{"num_hidden_layers": 12, "hidden_size": 256, "num_attention_heads": 8, "num_key_value_heads": 8, "head_dim": 64, "intermediate_size": 1024, "vocab_size": 4096, "hidden_act": "gelu", "norm": "layernorm", "norm_place": "pre", "norm_eps": 1e-05, "positions": "rope", "rope_theta": 10000.0, "rope_fraction": 1.0, "qk_norm": false, "attn_scale": 0.125, "bias": "none", "tie_word_embeddings": false, "parallel_block": false, "extras": ["capped logits"], "init": "normal", "init_std_qkv": 0.0313, "init_std_o": 0.00451, "init_std_up": 0.0313, "init_std_down": 0.00319, "optimizer": "laprop", "learning_rate": 0.00149, "beta1": 0.9, "beta2": 0.98, "weight_decay": 0.12, "lr_head": 0.00607, "max_grad_norm": 2.0, "warmup_steps": 563, "schedule": "wsd", "decay_fraction": 0.69, "decay_shape": "pow", "final_lr_fraction": 0.0, "batch_tokens": 65536, "max_seq_len": 256, "doc_mask": true, "train_tokens": 416300000, "max_steps": 6353, "dataset": "wikipedia_en"}
MLP neurons of a small language model. Each row is named by its layer, matrix (up: input weights) and neuron, and shows model dimensions 32-159. Each number is 500 + 25 x the weight over its row's rms, rounded and kept within 0 to 999. Numbers have three digits each.
Before each neuron's rows, "fires after" lists the tokens most often just before its 100 highest values on Wikipedia text that the model never trained on.

fires after: " ", " \"", "–", " w", "-", " f"
L9.up160:497498564503505487501522502453493514482490488521476514473487508447524486504535539479517476547528506518510497428474487491478502519462496480486477525506508486492494518482486490500490530525496466489518487494474502501512491503489507474470525529490470496487513547531516485514471480529491516482499537478517481518454422503536481455522501520503487517539503470520484462544494512516485462499493

fires after: " S", " s", "-", "-s"
L7.up382:468487431517482487521491475532457496486519495481504492486525507483523508524513470536515495527520545533484473519481519476467485503488517453476474508507512455544540481505442516536516500512520474529519473513546515486528521520501501504506505503469485488521493571521535518531545536457475490505479509498504500547490508525528535516496517495474464528502514508441510491477521500516519539488523

fires after: " ", " Br", " V", " v"
L7.up797:472518469495541498490541502482494500512513476496501494499497534490510480536478500490496515498517470493469513499466487507482476511461460492541517502513454495498482468492483499515508480456532513504478507478515543517478548495524498520474483493499463515481514451479498509472543496506481513464532529520501530499479515486495446468512531574520469508480503495494477512481513487523516515549493

fires after: " ", " S", "a", "\n", " Rec"
L7.up428:474449554500511462519490551486513546512451510504553482517479490471509457471532459492494538516513502509486472522489507521471482481472501460463495472535523508511516493496482481495489535462479515498481523470526517495479509499483534490493527515507494469533486460484516486543465467482495555515524538465497548508473495515509521468482520483537510478475517552470491509534514477540534514508545

fires after: " W", " K", " ", "_", " Sh", " L"
L6.up86:513480468515482496511461510492530473508524505466495540525502528489512473506475498506507523510518511510505501519490535502489452527457491509469418504497534500483539489493491466487519490524463498502503475459519489495488502505518497469492493488498514491491461440534487511482498475488498525528501507503501474502498476503547484473522526488508504480490462520453498471550495516477482468510472

fires after: " ", " is"
L9.up445:506513463489494461497516504468507525496482540523511497542489497503494520503501462535486532466511506512497512481517466508475499482512519442474532450505536509562479445488477504472511477527531514448536505525528481530502514517536535472464495462497525494449525499526459543459492473475499500528506496480536503483461487531516456483501500517481483498467493512492470457490522488534481493514522

fires after: " K", " G", " C", " H", " S"
L6.up94:517480529546526503499500483503523535460467470530474482491511498522496492517539453501514547470550488530480466481444470489459461503508484476460509509479528492424520490506473518527480488495459538516492520518518522526518480515533508517503514479498505496482486507529502491488502511507499502536538562510495529487535487504528489541519488506485495500482531517506527531475503488549518495495497

fires after: " (", " \"", "\n", "-", "S"
L3.up997:464501493502511522505482478476515507499541498503476523445495537473558512487495515516504496499527481508522475506491527474480458530520487470462466518507494521494486474505464444518479533483483484503523550480508510544524507437533476509529582500504537542521487486522535525505529496539548490489489517500506537514499463492528481490492507482498476467515485500488470542507541454474498485484518

fires after: " St", " G", "l", " F", " L", " D"
L6.up782:474503530527533480474503538489520498518510445492526522494492463534503522530487498502541485489510501480501514492512533473520473510464517523455519480511562462453465540494509477516519478507548475513497538462539505524498514498499497478470553517511512489501457497508493488522572478473478541525516469507494457504486497485522476459502534498531508479501509532441473506507508480469495481474497

fires after: " |", "-", "'s", "|", "8", "7"
L9.up986:514503490541474479445555536491486511478554524479483492500472525470523532501506450523472522506531523515510493450514488481527486518536505467477481477485521503479525503482462481535505515516484493481506476468529533483517511463524494489474518517502524526503495445491499518514488525468491514501483535492521538549511487470466517501494543532501481450504510518496493494521481525526508533494494

fires after: " ", " (", ":", "%"
L8.up202:482471506515537545463488510482485522513487537473577485451455488551498505471529538495513506474504497448500466532483513534525473504494511549466525513490478495453538485482444486518571500500503480491490503489535506532463507469491486501512559499490504480479535521466507516458505518545513507490476509497529535501484523534521478460536518498490522459497490514506486492462474518467511499526480

fires after: " (", " ", ",", "omet"
L9.up945:508453458492513498530510519511486547476500551503502498549495499474527480482544499501486492545502534495478538450495513487479480501513462497547524456523486540510531473490497502500499492477441495480525484479508531531513464453543495498495529519488484525526535479463546488474499531504496503526494489483561511487503515498523534496543522461474543468471480481482533489488519533513537522526507

fires after: " N", " n", " ", "n", " D", " ("
L6.up539:512503501500534501473522523511470523490517511493540508478521416498509503482508461448510514477523493484492505509471494495512488523481483505498424498480503513445516516489524466494479504458480455534496526470526568492544510494524462486445542478508499493494527513515500461501499512480507503542470460494488474501482475493504528483526523480509478506542534541472503474459518488504478533491501

fires after: " K", "ah", " Y", " M", "ü", "am"
L3.up591:566518514537538511497487465530489480536468502451542483497505517437463527561483503483500469518565517486525507513512495504456511486502545493485524504500491491516506492511497518484490469476524478539475551457500515504488520472511476479487491508499598494503509474512463515504474528482502519533498533485491509496489513506478500501516481472487489516507450503484518479484535511466489492541476

fires after: "ard", " O", " d", " r", " L", " l"
L6.up672:513489467506520490488477489449500506456505484454465513514528473513548507489462475512510474465495497483520524494492465507524492515474522498532509524490527508518513489508501477471479488498513497510498532474545507478498578511498509498492531469499504471523504556521468470509532476481533520462519494502479497493473503492505489493455536495487481497493503521543463491496522492487480442519480

fires after: " c", " C", " K"
L6.up214:476449532540537501502472513512458546453497516482490527523452485505489513504483496487475575532507471455507487490504482512518514504487557476487476488469519474491481472505455506501484503518490527511498505489503521511510452481480507479489524464470513473493504488522526482502517519538512542473450515508479510526486488518537545498487533480504523500494490536468519553490512543493479490506507

fires after: " K", " s", " S", "ak", "K"
L6.up200:498514527519475499474442504532457511481499535538513519468532486479527491537521502524546526468493514499448488513477501528456490517527487479488518508484503552490515489522502529467479496499473505539495498450536512521505523505521549485487530515479519510500513481501529509482468490487492514508520519524486485523496494478516474475527492507489514528494506464456495495479477512517478522516570

fires after: " ", " (", "'\n", "',"
L3.up606:493515533476487469529487509495490504426508484457547525447480525489525511470525522558481544482530489478512486529488561480528473522500476483461489491504503464471490479490515482535517494476496441484510508530530513532496508501482453470496544478488475496513497470485511445484540510506535540539489525492480498530476498471483503501509524495487506516509558498493514541501470508475512477496481

fires after: " (", "M", "se", "°", "S", "H"
L6.up434:506476503504499507483507516523506496492517466498480502481483486460530456497568490486505495477532502506494489499482539537511492520491477502489501561479489524521517485461488487521501467549491484494551525451546518549452509480517490492494502497489501461500510507517552506505481511484456520523449523509543502499518477494454472490513511434500518462479536531503493528494478470502547465476501

fires after: " |", " "
L7.up351:536556503464490448503525495507501499479508515496514518477513525506525480467532499478520532525489503491459482436505521521541479537467492515526518477475471467487476525523479510517525528490520490492530519498479504470535523488491506513497492502457528507478496514519477489499489491502489491538504477482500506475529522450483512488470520505533494526529534501542548455510466512534566491474539

fires after: "1", "2", "6", "8", "7", "5"
L6.up625:487498559462463516490481528520499504484535498509539477529551500480515518513513475542532466480515460477505518491495455475477476498492511491508516470511508536485495492536506517516452475524528522500482485491471484496530491493489512534462499553503484492512515503468527521506507531484492501509518466509507480550492516537469470470438491504515479473534514540505509517475523499481465489567497

fires after: " ", "1", "2", "0", " on"
L8.up546:473474495521519476470528514553478520503496555506523513498533430514520508494494509527511497453492519509524527526517481480527455465501528500457509491499473542505481504504510469504505545479483458492539520483527499524517472454523490479496491493512545472494503444514498524478493537519494534509515529504476541491538501460492459471519496497513532484510491521500528515484542509503477522543489

fires after: " ", "4", "od"
L8.up928:499466494498481503506521458495456501511513496460539502523534468553481512519502459491444507531493508506476514477497497484504468495502527491491443483515531485491479552492498486512522533538464468489480551514487542479500473520519485500516576549478519496533488514445499475523528466531474498527520489464488484521497503503501493450488529535535489487493520526499535517500489474490482502557532

fires after: "N", " N", " M", "R", " R", " W"
L7.up741:480497481554473489478482475485483513494514508502496488511506512521520530515507520483512488508514505478502481539471501501510466546488519487487505504491516505515499494455466422529524518524472465413495512487517535494479497491491474496515535521508493495450509522475539442484508508467504491477477488450532506491499494504528454502500482499508515486476525497537533476507502502482489500487482

fires after: " ", " |", " A", " (", " N"
L7.up882:478492465517489518485486481526470478480461536496506481525478485476529471487490518500465539479499507500492449493451482520496486534514476501552508487463500532473490464495557437433485471506525538486515484509476530508496511484530469509496511476482512486459486507472499447480506481502494533477496483531508491501547510526467502525489531505520502480515472516541504481514503504524539495515482

fires after: " ", "ig", "od", "ug", " ("
L6.up263:523486512500485491483505481510499524474498487542581425485513463537482487487510491471519501460511506483487458489490504496481471541475491515538478513504534490523483506434504510536485459487523471478479493498502510535499466471542488545513529483431535535468490540468533433505505486506518503478510471483486536535484483518523486493538514530522483525483494495462489493530482517489491484473488

fires after: " L", " Al", "re"
L6.up401:525504526500493472516519496486497466508519483492514540478526483529503461516507525516508512482500501483514490527470559527541504515474455459485537510489483492464512513452518465511491507488516533490501518459493516463472506487497449478453510493510491523471459547509485510484502499462511503477494496507478516505533472471496487546491540501467452502512472553481487495514544508495552489479510

fires after: " ", " \"", " (", "==", " the"
L9.up675:499516519488493463497466479514503486518553463536515547493500507470462502534506503507521519511512502501489486478512527521512524535495479496503495467482486506515509502529458490507518511451500500535512522495439504511511494502530464473472498505514521517503518523523520519479501517476483515513473466493509518512506490447467500451512516488517515479522514510447510485486479531508532507534523

fires after: " ", ".", "-", " ("
L7.up735:496507461505467510480486466484467490530471537494472519521491535495545527537499481491495491498498526526500519483545508473489495506467510508496515477507526496505483526473470494513491460474529501509526515482473545539545503517501521482466451493480485510531478479545471550486512483486503481481483511510553522498470518483523475478494529474482460484514523521451514495477496486527536507520505

fires after: " (", " to", " \"", "—"
L9.up580:484520521545517526438492493466500476518495488471502548521532513445539524490516490475537458516477512514493491450488519487447473506510467492500471490494491500495506487469465478524445496522501485487521518463503521507520457507539528510506484468458517554466497488513500490505500500532531516484494538479503526499514451480522469475510493474455559459527459540509543539471540515509533495499504

fires after: " D", " d", "-", "|"
L6.up609:483516484536489492507514468506454511479464484476513525501506443518514501540480432502524534477520456513480528500497535472519483544468483467517464485485529479486463471521479463537484455500469529521518490497537543508459520466543475481481520482518518515509539510500465545535527523519537490469472496532486521483514477494524533516532520483498542545506528519535492494525506527494514461467471

fires after: " M", "M", " C"
L3.up277:509455496521493472531473522465507526463481548481481538482489502479503502529487529496499527549568519488505499537523500530519491521496454454469495553474496504494521473528509482515512473476508511490520502566535509455511498455476476491496492478498477490501512478526544495518476531479522504498502500491461458525522494504522517510506506484527490453438538514488506533497513496487530537515462

fires after: ",", ".", " p"
L6.up375:486504479521521467457467510489484531510489503511484504490504505483536480499555460506507502520514512492494497493511491513492487508438488497520438551489495465489481507487459474487503445504494480516529511520550504517495526489495473473490461487498495506499502504483489508524493484486492496473503519505511514515430482510526486498513509495502495485533565499477545514471532510480535448500484

fires after: " ", " ass", " ins", " v", " def", "."
L7.up538:509490473461498467484516489441494506499528513499521531475532517470488504504518451551481482517512513525491515484510540488484491518482523434496493481512516468497481531500461511479498482480513557527513535488507490547515501494511535518560501504511491474496514493527495478475503491465487528485466519516461468518473471474562502506471509518508501496481453558469534549485529471552535466514537

fires after: "_{", " (", "omet", " ar", " ad"
L3.up170:491478487513497550463479513512496497501476489499483519530493525463512486522495488517502455510481425515556489463458523512475511532499506510526494519480494538512482508524453524507489488555522528488507473493499530512574525482564519498482504468473519524473492474461521499473512527497523458491502531474541512495461506502516506474511496487469465494491529499505493478482530462509541546505522